Part of a small language model's weights.
Size: MLP 192 SwiGLU, vocabulary 797, 2.93M parameters.
MLP neurons of a small language model. Each row is named by its layer, matrix (gate and up: input weights) and neuron, and shows model dimensions 64-191. Each number is 500 + 50 x the weight over its row's rms, rounded and kept within 0 to 999. Numbers have three digits each. A neuron's up and down rows have the sign that makes its largest values positive.
After each neuron's rows, "fires on" lists the tokens most often at its 100 highest values on Wikipedia text that the model never trained on.

L4.gate115:491355427456499486514508567481356486484480514554451529508608480464505473522457478524558467505516460502523446558508568483515484583489540536493411419574453473495506474510543463487466588496539469458443451481474608583639512487498444501505511494555566478495527488585473563536544482400463436485562556464454463501448490451585523574492511513460480480446483550497498420516484527520531546540579
L4.up115:479482471554528447451508555425529513375454469472461597551489501403431550428463539526545573462412486481533519496577524439523553496434530499483453437554386510488448491550451480408487591529501506408460422497469552592466504590470425509552427532538575488521460512509432460522517426461458392484515498487476505443416498486459499535567491497542560407537427488422446477522451627498500477493601
fires on: "ater", "ub", "ace", "ouse", "ure", "chool"

L4.gate140:478560432428516523511477596478464482508446407487477457452487399466525486549559508426527474560521469493579492499459436543530565515625495528456553475513471412546545575508602483423562547514502537490432520504484460536481491413517469503528502521499486486588565465524448467475583562535448416352480513483589489438513458431565536608488498472507600523512521488522484619449433523457564529392508
L4.up140:480484423574456514467494432500557602452461352499443475521463454454467498515639533489452458551515500507546454481485522573483561527523537502411485494466567546601508523554569477492576494547480442564432484438471532502520380489468537531532479502572476471592466473477493469435510554560517465450422550508571386537489409492510590475483461500578579452574511512613511599476516523422556528496513
fires on: "it", "ar", "in", "a", " ", "é"

L4.gate10:453495456483584413497495566433635524389565558481531470584494539528521470479446565477480433534497407429486585518445514477516556503526435451499476441504439565617517592555536466481528454543484484492370499532475536566480445513558503553505556497583417525498502424506491531431570499422527482522512501617461434511389461497469465474479480491547599539420496470509545463486542550521493580383494
L4.up10:491404421434530415512490481378439499498462448475558549500539452600517453548493482530520487578552477421441573502442547510535556421468352569516415533471536491501453551499468525427441476501441523454516546463447544537511482488444411497552496453507422430494541374414530565558450519521510568499550517571522499466480512470464429524463584466431632544524550453475535600552513573618435570429491
fires on: "is", "e", "ill", "om", "and", "se"

L3.gate172:510553544482467554453475455498480460504469486412503549415536422535574475581520491426564548479479454437502447543378567537525514410499514446354540507487497524475552514394587531537552529588493505562471514453561483473541529475386564535595496477497528473431445497431428440493515521529430495469482477452485587543532466598460561540549572490477470565548448598572493585555416388538493525456447
L3.up172:504391430508548536459469502546490557550452475512498489435461479559532487499519544509556543479527461463598484514517484502516492534564473595464443460544512535439460543394538435403518490505589482413456525345466626427557575437456511463510491507504426581430466491593514499421387545437526382338573490564503488512508456479527519549544498521507528454507356486514440554524462466519462462564403
fires on: "en", "al", "un", "is", "re"

L4.gate145:511570540363481498463509505526458430538526487413524475464416420535528427526549493520501484532518591493503512466506519495533556430549557536350438480519527494470522487470471531495483686481530491481516398457520385479490508486571495525561500523543467481468537480437529517453536506505425534469477501544489507504530618534473552449567494527537476557534487483593500496486546360424514509626452
L4.up145:443467548562486536547474472526455534573517469432510453421486489458470504452444599471526498501384532508530512526542534463557511525607489534416464479467551471460560494496566450465522518462500613511475536453511519554542576476513507410531513603402422516433456427445507546532467521418519586630526526623542541561465671636471545495539526496466517446508541500535515472463460491472428425467487
fires on: "ur", "al", "is", "ou", "en", "ver"

L5.gate26:447513478425495494416457462523420491436412532547350538484397546488573448532553522607507455461557589551511431419427480563503463524461537501501518498458461474414501512434602478509437487595505496540466435470543395500489584440457408608405594428531472575484551489528509498494558482490536469423496465536470550480504467536498429450532470535469498487549507486556487382506512498430477462493531
L5.up26:488540545460621386497547567498566490438441554374531453540467474495423517431512490523485584527499480443460557475484495531515549508553557544567487491455444383468436414504505514479499451597530499488442510555534459510500543530456567462474509520583466561486444519454559583553463520474491500498500481426524451543383494488466423480443529524546431538480490479527453571480463453436465538414451
fires on: "ed", "ing", "ot", "l"

L5.gate106:555489484471546523583489452533537470483475456480506456542511520520516522560471468398474559485510381488578466526545538476498607447509520637549536535521495437489404512524493688492562507458464446438389519516487422475526412481489465522618507588464437522436504443500511555541529470501560497496482456497542455587466448524536453536537484429467480560509442386509510516463523469593511476358566
L5.up106:532402431538392525496468486501539489551555451410456532508457536545556580484518554483525445583580395489481387434486482460528558441523525529523505562484510464585518490535469543534505487412432415553537538510408496535486490484491540517539482441478523516540487516460478391484582400575556491432554420475568561510485452481469393522475504499488515561457482498537576502458622460490564479450559
fires on: "ic", "e", "il", "u", "ord"

L4.gate132:476509515468520475499452398507428428466511476552585577533436441488480459580500494554559533502568539481444540466507495443495552477545559493453542515434473452520372554513628537571420480466538489417511515536533479471461523523523487516501457471475513554376545447465503421548534437464505599566496492488419507507584568509394460442417461535488501565509511557485512515427552490539513423470468
L4.up132:408528456476510486501523478473488485460539439509499586499511458496533480486540390538533444404480548464464508548446566441612484590563579552516560591538513560492451573524506507545434514472566516484510506463430435499398519497545512478573468530622417556471502381509541419500494465501465467521417501462438445515484563520418537512526492522514499529490488493627477436497574548503503565573468
fires on: "or", "ist", "oc", "°", "o", "im"

L5.gate114:447439497452490530508507464481403553496477492589549532526578502517460486521526427437474558503600505427522543525547551515527483510437495584442527517563480535436483478501637510518426559536446516497453589485478413432519502444535416458517538496453559498494465531570518427570407517451517504436431427479472538586494427455452473498528463426515560493536496498505436520474553472470454575529570
L5.up114:456371424475511444541474444540456477472393529550554520548531422495454503531494473449484545454607542408385385441426602460527412484449483568517513461591530541469517562544526539567416500546509482452496507420535459464500542518515427469465527494565549487402462584572542507527455521437497526498473480501515580486585519424492528547500474412527544472516535502419442543460483542465546459469429
fires on: "id", "her", "ric", "h", "un", "he"

L4.gate26:504499465507525478534485528452533553409515546494429450552454531542526522473591598480533441564480403451520531513488496458498542484461465459578472497529449500432517565497451577381508574476572436549471491466427523550537570433546421547528466502514472479539488482543550460474549496486534446527563555555520559509424525430510427472554490540503545528515444520485521481443504499557510488453571
L4.up26:459473497445489375548519564451545399497426440620473466536528568511452508542459476512487590479529449392468526471486544496593552486506472534570564533589424580593453454364492529414533494566492488482498551518536453515475499477580480555493573516457497500580504514450526599424413492466536478487466537525496444465446473465480404444496479492485507528535470482550500511488474532411455492436454
fires on: "y", " he", " she"

L4.gate149:451561479530541404425515497475528553567459510455499580455537491537574444485571530544506530534487519514493568470421533456533482536508537480557470481528523396481548416489577488428532560532568468577461499519537540452611501582676428523521463462434555444562633513405403436531546348459517493482598522411538436525548452505361504528467500435414484498522449511495531543491507562505564492470535
L4.up149:460503417587463422394555473475529571569488439472510582429483528512505482508477531576487466527517577570533521489456526511547442586486493475553445518540618488532482365556521481456464470542566438508587566526493527491535465663574457436473492519489567482585556572443511425483453471482543531520544451491549406587539434474510527539506539478509480425464438542625556579589474568431538485504443
fires on: "ed", "et", " |", "a", "ly", "ron"

L3.gate187:483480459481554430495481539468500509541516471450551479478581436507449512500475607428435471573464436507507497536544483402473461548593559517519541601527497623430519598570599441448509510472529449432509525483539505478556529573607467567493535548468489436566541489529501519523483484479517600419504432540448524478548419525478479603469511506493512564498410550534470528501482538512463565489536
L3.up187:547476500550460465513466586552492423550546574487463553466469441528509514491419532521492546540417526459576440432460539503584487500511509563480490431596506501376494514477527486481535571504567450607456444423508461587513454531560431469437508523523447509511515526555446479463569504519516538524465437464423510508487566501525522518455534481546382516507434517564554522522397503549529564514589
fires on: "ow", "ing", "ent", "ell", "w"

L4.gate116:576469493495484573485487455478492403542456550544521454467457386566474478477397456471518531470509521474486514556540500561482521523452534437534532464444577396436525429443496559548548460491504524454538535457522444462512505518527555552508513506492545424481543483468466463528592433498473580454568499458471521497616546488475579483560410488411499537579458488469408469468514498563535444533569
L4.up116:507412618534436464529519496604504442472506476516364483424448445484553492448515525494498485573497526479584527503422470531535514459472435528399477422486481535372499498447434573468417570509469556534473483495562531429487454438463488421499503614447511503557550528518466564479448515496572511520468527457472492431539466500491467476563559547502470546473419539580620448494485518481546567494445
fires on: "n", "ic", "k", "an", "en", "on"

L4.gate164:417421563480536475488470544451481598443485466560459585472638500493389463573415509581542527524508535493488512646435512398419411538452525551434594493490483528468498544500505513463510514406473492438442479507491524503564520514508495535488518514518482488442522402549471611493413488432489561515499503432464522543535490480411478548478495434483556580523502494533559486442498470557461489599461
L4.up164:483473543498495460505522526492512517596542539561558409489506537472407461557511368514456543475564503472545554566570514467536532570465573521551547485598431502523507488420474521514513465491489549482481417465521464554492487511551478603541517534508543555460581470487411601442510480492478501437472508379394532534431389503423569498403465541503489545441442452440426481402540502526470491461495
fires on: "t", "he", "el", "o", "id"

L4.gate31:488427519563545557536429512495455490521488496474568484459591439450540497520439476430487576559548524526467493506527467603474556446548445502448532458523500492455442482518519469486542464512620398427509440443547534526471514486500531419523429530518478589492436509557525509448482460485411593505539503512589531473514640540488431510437517412564548529493507545482407490501519526473466478414489
L4.up31:504523420553460556461540477449491505542494486464507534463513558559614585536461473504463529499605509448520392516580500555535536458568549502585552533590466558563412526441557504525511487563402485384478368512465423562512589438505509529465493597516559478517545523551534505500462474477550529497473517493533571527478487588532491489479454500519531474477518486616494490511489547481526497532392
fires on: "qu", "le", "is", "o"

L4.gate147:553523538454588593546490498530440527612490474481468457431487529486427470432470486528540574475491528487574512447432451621435444550534541537509604509520528407450534462479510506531519479445515579438457489417542501474486594494480502484506532390469477499437479449526453473553480434498455535428546508451608453467620544543393445579445507421527453558530599576391448509490526551545528413509533
L4.up147:506469479517425454550455474487506489494553548513485505608461454527490524442537609604441576504452497611585502564472538504513504458528555451510542436502458545450449540597561491513482490504426567448475498498480530527462506442549452430434573601536460451414586483527499526534517501518458549555568492408457462458474495520503515402423467527460487520557547534540528480555456517439511522399362
fires on: "t", "if", "n", "m", "k", "ric"

L3.gate22:480567551453504508444523443392452382534451563516473575531458542452556425564490521545537530534583529437489411519469451546515487558396504450464504516444564469465406578506456502530475422444449495501596462479510530463483488494575507484542440403556504426524599464433453431529533483526570549526491550465478463556570569423522587500586403484429483522466522476467547393497470523559459549586494
L3.up22:545519611487485532510523509456433492585458496479405467478427458467430474547444513474500593430453471437413457568475421604529504607417477475483549434477474420456528538471494418578482477488537530519536509459460519523477524556585578525542390479524514516541485521494518470506583463485496464594459587500505534387538519571459479479517485373467536570521493426424500470503500585495545488607553
fires on: "im", " com", "om", "ased", "o"

L5.gate36:312510513474477518498455538509552498463511513516547473578512577463482408449558484516548482518493436477606523469480496512482493549595486505603412458563507487488476514442524562551555534558566510529451561442478544512588508431555504590451525466464452580460502557540497518596477457455459464471478479439510515478432488491558450535544411533451521499381523519483586498473481494534514421451503
L5.up36:490495473489546482506517435493452529493544538517489532429632420512605468516530465544501597483582436476611517497419452403461391510493394458557589561487505498481525502536504502438619456507430490491454500494460459464486425392506572519459540491459446548503464550518468436447573500476440569463479492559444575556422474521499471510474550481532482539465469484510495474505502459497409410486625
fires on: "p", "il", "ol", "al", "at", "el"

L4.gate93:495545417475575508481516493456493539473497583517498455553519430558523561481573602527494480482535456591593463532435594456460422563465551472494450545469437411389496450488499467543591492512483528536461451594481521480551471501457391472518482404546503486487574597527508423511493441483579505573548478545451523425520547519487497580534459515533518469482575569535526520395543534459503488507537
L4.up93:563408462473402483477598391516552522531469483573433512463435530532491493501461442631483560481480491455581574505510440535562514537408488554448422493598548398506482381512477524487458516466505563502426465463540436498498542604490439536556437438561570443566482496462519461445549457459527523566495521466535502426520509538562599544520562486487357461500510437544494521541468541468569471508614
fires on: "ater", "ed", "x", "ide", "ron", "ut"

L5.gate163:469564472490490365429517659456519491494521486471487504524566467548514505498600507418527451468532502545465481528465610532447501506488503525475546513532432486526467450436542564431385570502454521420429452522476498486448443546487486518453500542482499423526509556480471581482512506461544519499584474496517413480473495494479472547497528564524528557516367618574554398479569543577511476476577
L5.up163:371540535600417510473462552507450491435523562531452497510431470466546461502552537450513573503522514545520523541535395429579523550466489448389534426517408496557505497495533518584514481411485562480514397461491545479496466481577419452505515443409647524588538559445500592572537499442611494543493524437494393471492506565462532416463449489486491500484520559537521435441433506528546488514520
fires on: "ic", "on", "ear", "ell", "ort"

L5.gate24:417468579490454590484462520516377476556613481469510535422463508433566386509595472557607427495441528504411417541466368474490518544471456502513487494497418484417477536502494454497478521543471485495520473503540480480431569481512539558496406471453527478470483526412477471600554449523475375453495482554636544502567495461522559537475540417476599537474562460517522566490478487503551477557526
L5.up24:455519540494478462514475528551454504514472516573538519475541492430530485503452537532406487419467632516448462579538463527434410600397587438554556499586450491453534573643428493534482477556502503435550544568434558444513543563528583436475444530465462495465512460512513440516484508442411500471465541356500638473516448530508532588399533552533582573559535513556582533490451573455565513461501
fires on: "ur", "uc", "er", "le", "ar", "ir"

L4.gate122:524507490434494547587507432527376479535547530445454391542515412525521471542511469494498436558504444449537517585519552523460478492505464494536499460412468400495566564513559498490465550443587546527408489456615513493486534452608515547521500446507500510508497514614460481465572544518480485329499587427494625476515545449458529548478486481476498505588556469517503535443503503509587403475510
L4.up122:529575491468491512434527526470504594465499504481463498522511385534373459481539523521503455523485413483526515514522534450523494456350494552481548455467584448487461488433512539518491544487532552458440471441513563510531562534592503509581545421575439491497607544520430456408524488505459477427461597397558507453519545539391533524319562542479476526474538512587494563417468548476493463536469
fires on: ".", "2", "1", "4", "0"

L5.gate150:450498622478612434527499511512454541563498497458488476502520498515522489477520534490546570546406460510502497532527518483358410474437539487475499403474565493478438394536473512525486501484553519450521555578528485406513465536623550436509496563541520490472538397484493597507526445514463581435466587534536533401502581451482550502527507507481595470541498533524539426516491456504464490488519
L5.up150:562505413506487500498538503529516570564536565462531484428479522547533514495399434469525525459569589476560583428544434532585535478520467411480462480515540548488513555467475473522500456561411460546476532543493448520531502434643474467441517475462520481551526507456524464477444542477522545428476491587467522502437525542629456463481506541513420459425529567559512538456530486539494442572557
fires on: "s", "ver", "t", "le", "e"

L3.gate98:454435492485533476539465487479523544528527511525498392518480474459571469474512513449532463454508570491530497540530490512484505473459508536475612482506514502511423576442525570462509604528568591468480571362498459571541529509510544581461549442479488525445543487410411496515511484423433490482475486517584433464570462547374424543498461385461491532529420641557527529459549545574476547471489
L3.up98:495502493530461541571526398530565498510605444469531350555451473440529536482505539470563487449515589519556502525560462533509508434467481475490614480441536430478467519445503476484437525414537625476533603494519524539490508485490585503441553465474557485471488477473469418472508501477513530484437513442610496469598437485474482467506529469499390522531468556498452532518529482485524484505477
fires on: "k", "z", "t", "i", "ight", "8"

L5.gate146:555359489420420508476497424501476476443514489539455482446548453493545434544481467519486517524538557477500506554446471436575553491494556528516483427529470526520504557465582492478404517593561430553497522511410479462497497563497488536537543428416455539466452399537540574504454516472565499511385578535370502475423486537489554436477480413563502518507465528546562474442569534427568519539510
L5.up146:528404544511472445525420538498450427519420504423367513524523420465495518425472587550494493440495511492570465465465539491497604539645476502559509476562508532499561553448441474529540457542521455476480521491436529518544490529501389520515596585438457528543510447462559570570426501510559554501489557535531481440446469556561517491516452436528522463598494443538495493548480442428587464499529
fires on: "ing", "ar", "ated", "inal", "red", "ed"

L3.gate119:466473537523572558479475472454533508500495553565566537585526600542514434491548593519540497488558420482568440483588561447435454529470502514546581519489515464549535460422499537530522506433454531470391555516502538409582426446521456463520579497448530513523496507516459479574463408424494557388488542556545437528532498436474484592460400600492474471514509578441414487568500395558458551467504
L3.up119:490519608554498541507520503460476432550507509457592455529465540557519518473487540515472453477483461539501455469490493534523455500588571487516551523536436456525492547510484524586504451478412464411497531646511521509446554458445484478571591535485444550459506495406485536554573530529550616512418468487614524544560424483500506459513400550406376505559551488531452534530481498470473632533554
fires on: "ong", "x", "ent", "all", "pr", "old"

L5.gate138:492529558464565511481504565426449552492547448523468501407587423526508523451524513448457517507488495506455473520466485532514432520477584524431482525446460527518474414494586509591474514449559529496488496444598426388439461581466563372521418515507538508485535493516511475571432483531516458594423512513547486523544522487488558595515547446515555546588423564517444550499558539547553480502367
L5.up138:443462536548566489532539544479482498448568501555501506495561563429557509426603531500450402487463431465481453507425547446440487555511528506524541519425447516489493488591498465512387461589432479623507581510518539418528500441504507427481498511474540411564537492522486442551415580433420515547473587398663559532537547499585489511474488459517425499527520546521549514493465471520567510538565
fires on: "ur", "le", "ent", "man", "or", "er"

L3.gate29:462502584481487471512497546470536451426494511450508569482521525561544470513536482518490606405547540521463453491484609476458518478447454517529532460476489466466411478487468555539511473445448485529563457457526410425463453415556500554501530419547508501535534478508430427555492590579572470535425496379437558556486550564526549625489521509581516484527500474552433490530621419518502512513463
L3.up29:541456506522457497530548525506571482440467488596501383459471489481494431521615457497443462347572555474533564533524483498559481348466505501483552485498469507521599438464487467506489576549405513469513433506537437474522506500517447483484491503514494484598497481479540491490481433498522492544445485511553474610450541525547473524551510495541444476411436508520467485463514468497531573527440
fires on: "y", "ber", "us", "m", "ced", "V"

L4.gate169:329526499454450482514473572520367430482507595412450533561519512483613416392513593431611504531433487468555514572422495460494521517489508519515568482551490441449503542524558444497549569544507459444491566449536494485480500448474449566493475541530462456494588507549432579532535496476478436526502463460553410479657525511497496592428467528533459538501561566475608543513447523596474483474522
L4.up169:510568629516463609532453498535483500373538543465500501544542517485613491500514517547534537462436523479553435419524493568560502610513533569525491455458516501486554468465486527502501610448543546484435502505489430408429515452458496404485548536509494535421492491535490370571489421467399524425433426518495530502498539570509496445518514504503529544544520545497525485474429494496505462527507
fires on: "re", "ent", "en", "er", "ow"

L3.gate123:558494474547509491411463503496414443574436489538428558529524418611540468541493476504451487627444383451457476466537508520456487544483577532502535536473512511463447540422506477495505563554567572503546466490547540525507483388540477541554535511517572484377638578586468462528541458515448517463474588452551571428516523562500507493459400545484494475533438445511522554534481594511502487520516
L3.up123:508529532452531451475516430493573551474517519545558481464473434502535541555554421460517465409565597539502564502543625413478630410470513561490494409530424444543557473437598484515495487490510437571484508477437501440405488453465535430529520561516521601417462445557430420549502542496526430504505406510448457587450571466506532564456560494522533478508491495546435488489595458515577539419495
fires on: "0", "°", "4", "2", "1", "et"

L3.gate153:474524474361513460474530654480447514449402383562419483541444500508463534552510578514464440543533409449479514455462545530468511451572527524463511537478528490513534572496534567390481474463453452436434478487504443482482491472471470569480560617510504465537481463474451538537503524460471499467464462498557547418518474433590503516550411438537570435560498546446577437506520446489487434466541
L3.up153:452496554478484530504519649430484563512459444535439489512524530516504475563449597519479506489547534511503497495482564474514491407500476625440481529435491439562480561441417471581507542527518479519462509555534420542414454383468438506478466575425538546494529550457402536501521485367492529567481472453450440392499526444569533522580483503520532470517505395417434535523531463490565494474464
fires on: "e", "es", "own", "ts"

L3.gate63:440518498466525475472504511455527467520548529452411551450476622465441541449557535674511446484481553460397510511440454470517501479480527601540476450530483549470440528504494484459504462466508446496529468467446499551508480493578498549510546495522525513592546489393488522533440454487549478464496493514499551468463410484577489492486470466465521429448426613417638446480525507610491435518447
L3.up63:501512455401488451510488467482470444561456525539540416444481476520480516484470500543484426497535550447534532476391448508595470522477527567622436479556478410508557425468624504460460467543509513514524638494407463474478480443532530488534579521533393567529469572571539595431437456534523444517365536488506596504398559498463523560457555489483617476456532504506418476485551503548473485517397
fires on: "ou", "ing", "y", "or", "2", "h"

L3.gate157:473476394472558555519491539522500498481499450546533438414546481590540485380561450530404465445567439532505511502488566490538458487527421461449568421440506560523524478549500508502517539498494585417448463540506495372499442428492494488506462449448446578493525506564400459451543497491513420445482533560452444499433479477568484560541431502446452504504574534499510467422498424524524491496533
L3.up157:492506418517544527497521511523534473426476478546488471494463514568410481437575544525435443480553535504534466488431530401505394572515457503464599478529550538472591465534496484500529524545420497499439441524514486422522483475426481453458456535440504464559516567501434444470532456430561490553494545621509499472436479401588513536562508502480467501469609477538540454405521472512527495608616
fires on: "it", "ir", "os", "ul", "ound", "in"

L4.gate19:499420521422466497478548590451525555483536510566516523478481453430455434509485429521510452493478407551484499556437479482485461523396504453503481486549522447497483430498430548457423545577454470517484498527511382565523465589559467520528391383490512412553480490465497502480503453451577480532549522536565546525501421455538487584536485411418619450553519368526539504473553502536488458460534
L4.up19:383501483486545488587541545540533414472509503511552465398540575540552483487580470489655520502481563389517461479502464597527569553534492476551467461535527452554552438536536501377513464498483444466479592526381500447410519507416528396547506496514522528477454525466486477526449559521464413467552402506546466491490487470577594483471595500562531483427565460478523499495499485471391467396494
fires on: "ir", "ur", "y", "ile"

L3.gate81:430375576518515493473504500469477495647456466450485582516441523499515442533422462534582489614446535536406486439472469494459585527442543503491537476533508460426459464634482453441558543478577437512539537431471571523513571556470535504453439481509538496572478500346527476548519395537526517499587494407516547435547390493546475543479551464496462508456455515482562476500515566526543445486585
L3.up81:433459575462496459502461463475538508536510462492500577458513562550550401499395457520638522523453621568465510463470553541508638579468474495502583467487548482465524553511452442450465508466475496534532513389492567454480505505479492453528557490395559442452513459426521460473461449450468488547492541425493552548438491459443500479505372443446496564495527498546567456499490517439527416489405
fires on: "ound", "ide", "ay", "ust", "ear"

L4.gate129:484515471522553381482399474503563492419472537490519497544471430478500400554516543458480511593427502457488524545431477397466462503545478539381544513582528503424455515480421500443541578497479461441452408490584500492492626485497519573549447482479516557413517415465424520451537523474515538581455611500531441475514529453474457646527507463517532579555365436502502523449509502637533525451472
L4.up129:509457466564515520451545452560397541630510560524500506449468487556550485543453537565401470450534455590527493420587428541465499489490536497495529573518470528509501428572493448510533402415590464432405499536486461561450483601439563421455515543449551496479450525526485371498483451469532593471513489546484516551482368484536474526482482393458529439521453494491402453538551508509511491513434
fires on: "l", "ric", "ic", "u"

L3.gate1:511491583423505457451427649489483515563523478460563533477376435441476483511503576425484598519468545450475463513446415538477476534478489496497462405568533550562489507600393439549515567546543513457535482466476484485511564557578611578529504516508452444488580514394534568551487511451436461524521492459493513432515570481608506524528561497533566478495349496452499428483484495484433468521549
L3.up1:502542402479479569397530445530484460468581397467568486461415539515529459520487562467493561490496463438541610510413541482444527529499535466472413471474467388447498554547453512551508494564537569539434519472478577513560548464473467572512499476560480496405463560480521544452561513500377435370450532440548441499497597544600620524512517509419498423366483454510464489547506524525472539565507
fires on: "al", " to", "e", "d", "t"

L4.gate151:483481469485540506530433483475541509583477488477592520517529576627519504457462512536478512507586513567482397509464582433467547459428483473637452481463513480443499538540491481538547445449531460496444530510385486473556503544443525466471612434491413450443439466525489413426536480527445553393546469552404422529492452436503557534450484507508511459495546553494442505532553521494532604407616
L4.up151:445494433417526492453458413521529559508460480548564464508548472541461559527508440525457550485483457530549531511486552562500503462490549519565490468640600434499587520468516545451509523467527584553393557464408530509526445513526483412529525453480449468404491354502492433481462460394506403511510477476610441503567474566456542586503474431446533508524490478596512503518474491452462455516524
fires on: "s", "ed", "ist", "ater", "a", "ans"

L4.gate155:491469455491598385502447606473484613525396448488508480540498469546473512490474501429510584415477558505555466565524498547445500539567534521419502439539565556507485432488536508469544560401448520472506466501496487520525510524466551461615431549424505552500484510493460545496547436414478563504504584565506549444510502416517479578502512476464563507507472546417493502470538497536462358498518
L4.up155:524481609463548446518503583500488530613468449477457391543527470512442572496421573502482573611459460515474466543494522541458470452453573483559429477489561478491526494533435491642522521516514626509482445547452540452512466444532465539537471525541482438502475532531491625583540480514448523521431553508482578540546486506505507520480532538497495579419489480402540508543461530415424412551515
fires on: "e", "es", "\"", "on", "ver", "ud"

L5.gate0:441472553515564478460482530500475486571396519455542568403509524553498488463430450514486514483412461475440585474489593469394539627535580439554570375563536554473453462510396443484508531500525548523492495495459463488535509549521486464418466522527534481479581518422490458510496460486502526495521568540608499500424435537478393483517449435459489491525436482384440415563589468604484386455484
L5.up0:570520501474461584483552519546572427481481544497598596521531540513502469557442519490513500483478536542549576512461574457400472531588497455441526485606542526507472497448429473511615509428436509508536509477475492528508433511417488521540438608544501397424454428489541492602415541466487498484569518524498517563517472519585491491579503462493451506433485409466451503441419442611461503484479
fires on: "outh", "ear", "il", "ound", "ric", "orth"

L3.gate144:464485503464571536493505558512507444467454559401558470396599531546622445530514478520531506373468408475508534505535537543516578494563508511430599481576518513509435573506506480552533495501528490416513421501502540504515481503604543548463453439496507482513439454539526536485575562495521444518556542544413480517517447513593496474553439551500479497464467540485559371488518448518512462510573
L3.up144:464433447454554519484499520504446400543454555513561493462584528616533483583526520503556484362518446488587579524533552535546625447596519563411580466521516469534408528475497499495510482480561431442412466522494539479525487459623553518437425444471488509486455497536545526460531548473503379452565509529557513525517445555526529495523452477499525493456424536537576412496455488559458438472526
fires on: " the", " The", " New", "The", " "

L5.gate7:499413501546568447522494549464530469472520497595482506500534387494434555446503467531500547453636484404487429545484495518600539485550531551517566461429462491505566419507499488485585568500559571507462412519493465487467505553523477414512439445510507530485492493460511551440499483497476578548518500494524426496498441518457553585571573405483537478506448602420577471573481510511494441471513
L5.up7:493458490551478544520520413535463490478431433483480542628483517544522504603430538523527435437600501400502534451574475407536551455512454515492566480481585406515451501405565465415544435467483552422433412460564505486499503440491510443507533587532504588434494397546491457510510428575514523435508518428484490529435512541555492531508398428478559427476475406490530541518472466483561511479451
fires on: "nt", "ro", "qu", "is", "res", "ed"

L5.gate123:548526435355524448500474497479442413470398512581439497555518429499610499493543519515505505496573590603482474561496528581513549493494518555437465458497455517465488504451553509448443540494539539513490554455516476464481454473431508499566502528455499618561451542538461526444485529449526595545569520567452483495428576505455526500504497516554462521604422527484488446382509585513444508487517
L5.up123:482586466416485431526550469479587500526386446665460502480533467382565529480500505578500500534646564479499460495458498526463461386540524551465462454513529492590502558566485537443548470585524516462464521502529475538474483634514438537421442528511491410611454609510513565467447523451512540517446507439531544481451438550556500531412520463553470451496421539579549512396484482456492542490481
fires on: "s", "y", "on", "way", "ut", "ou"

L4.gate159:476509451369505526496546615505454522509548544452397558474538449505609422571520501451524420549473451544413469640467541443476436546535569515437440511501436455443463517530547532509451483500471488514515384487554516405466518483491523558534501579512625544441491465522494508597444525453540419444561551485486545509539495444520469571506462482401605550483522441483489488540453508519520496506460
L4.up159:525527433473547424532541440516488534552502524558430574558504515565479567495508471600494465479424517536512500531531453510504561544509460543512495380497462459600460375465489578540467530471534545561446496540522463451543519533547469353522499520510469559552404521552502543470543407435541580580575528575475423522398485545470472463528540504511355505444558551534505510482496483471427457489550
fires on: "et", "e", "on", "orth", "ort"

L3.gate149:468479472511574458467497540544470525356434476520441454489665504491439460557509502486514515554510485576539473572456561443472475512489419459565522494519544473478488480444508569548523471503394420385595404535453510469446479495482532537603525528527390566475489455435539556471538552479460415393509535522477514527539534467496470686569513503505484449425602457503462466542453505507424494559600
L3.up149:468430494471434644577532461518464473515425556542552474555455539432456506448487439474446451493493485529531550428472485547479568520555514474493444561517471492496484506559537542569386480489572533547436465583473462402601492504535395463516522512509513552431419527577540552520445487479513429519597450526468430521509597581494570472539517460439498489594521518483545514465506582468523464511468
fires on: "h", "et", "el", "al", "e"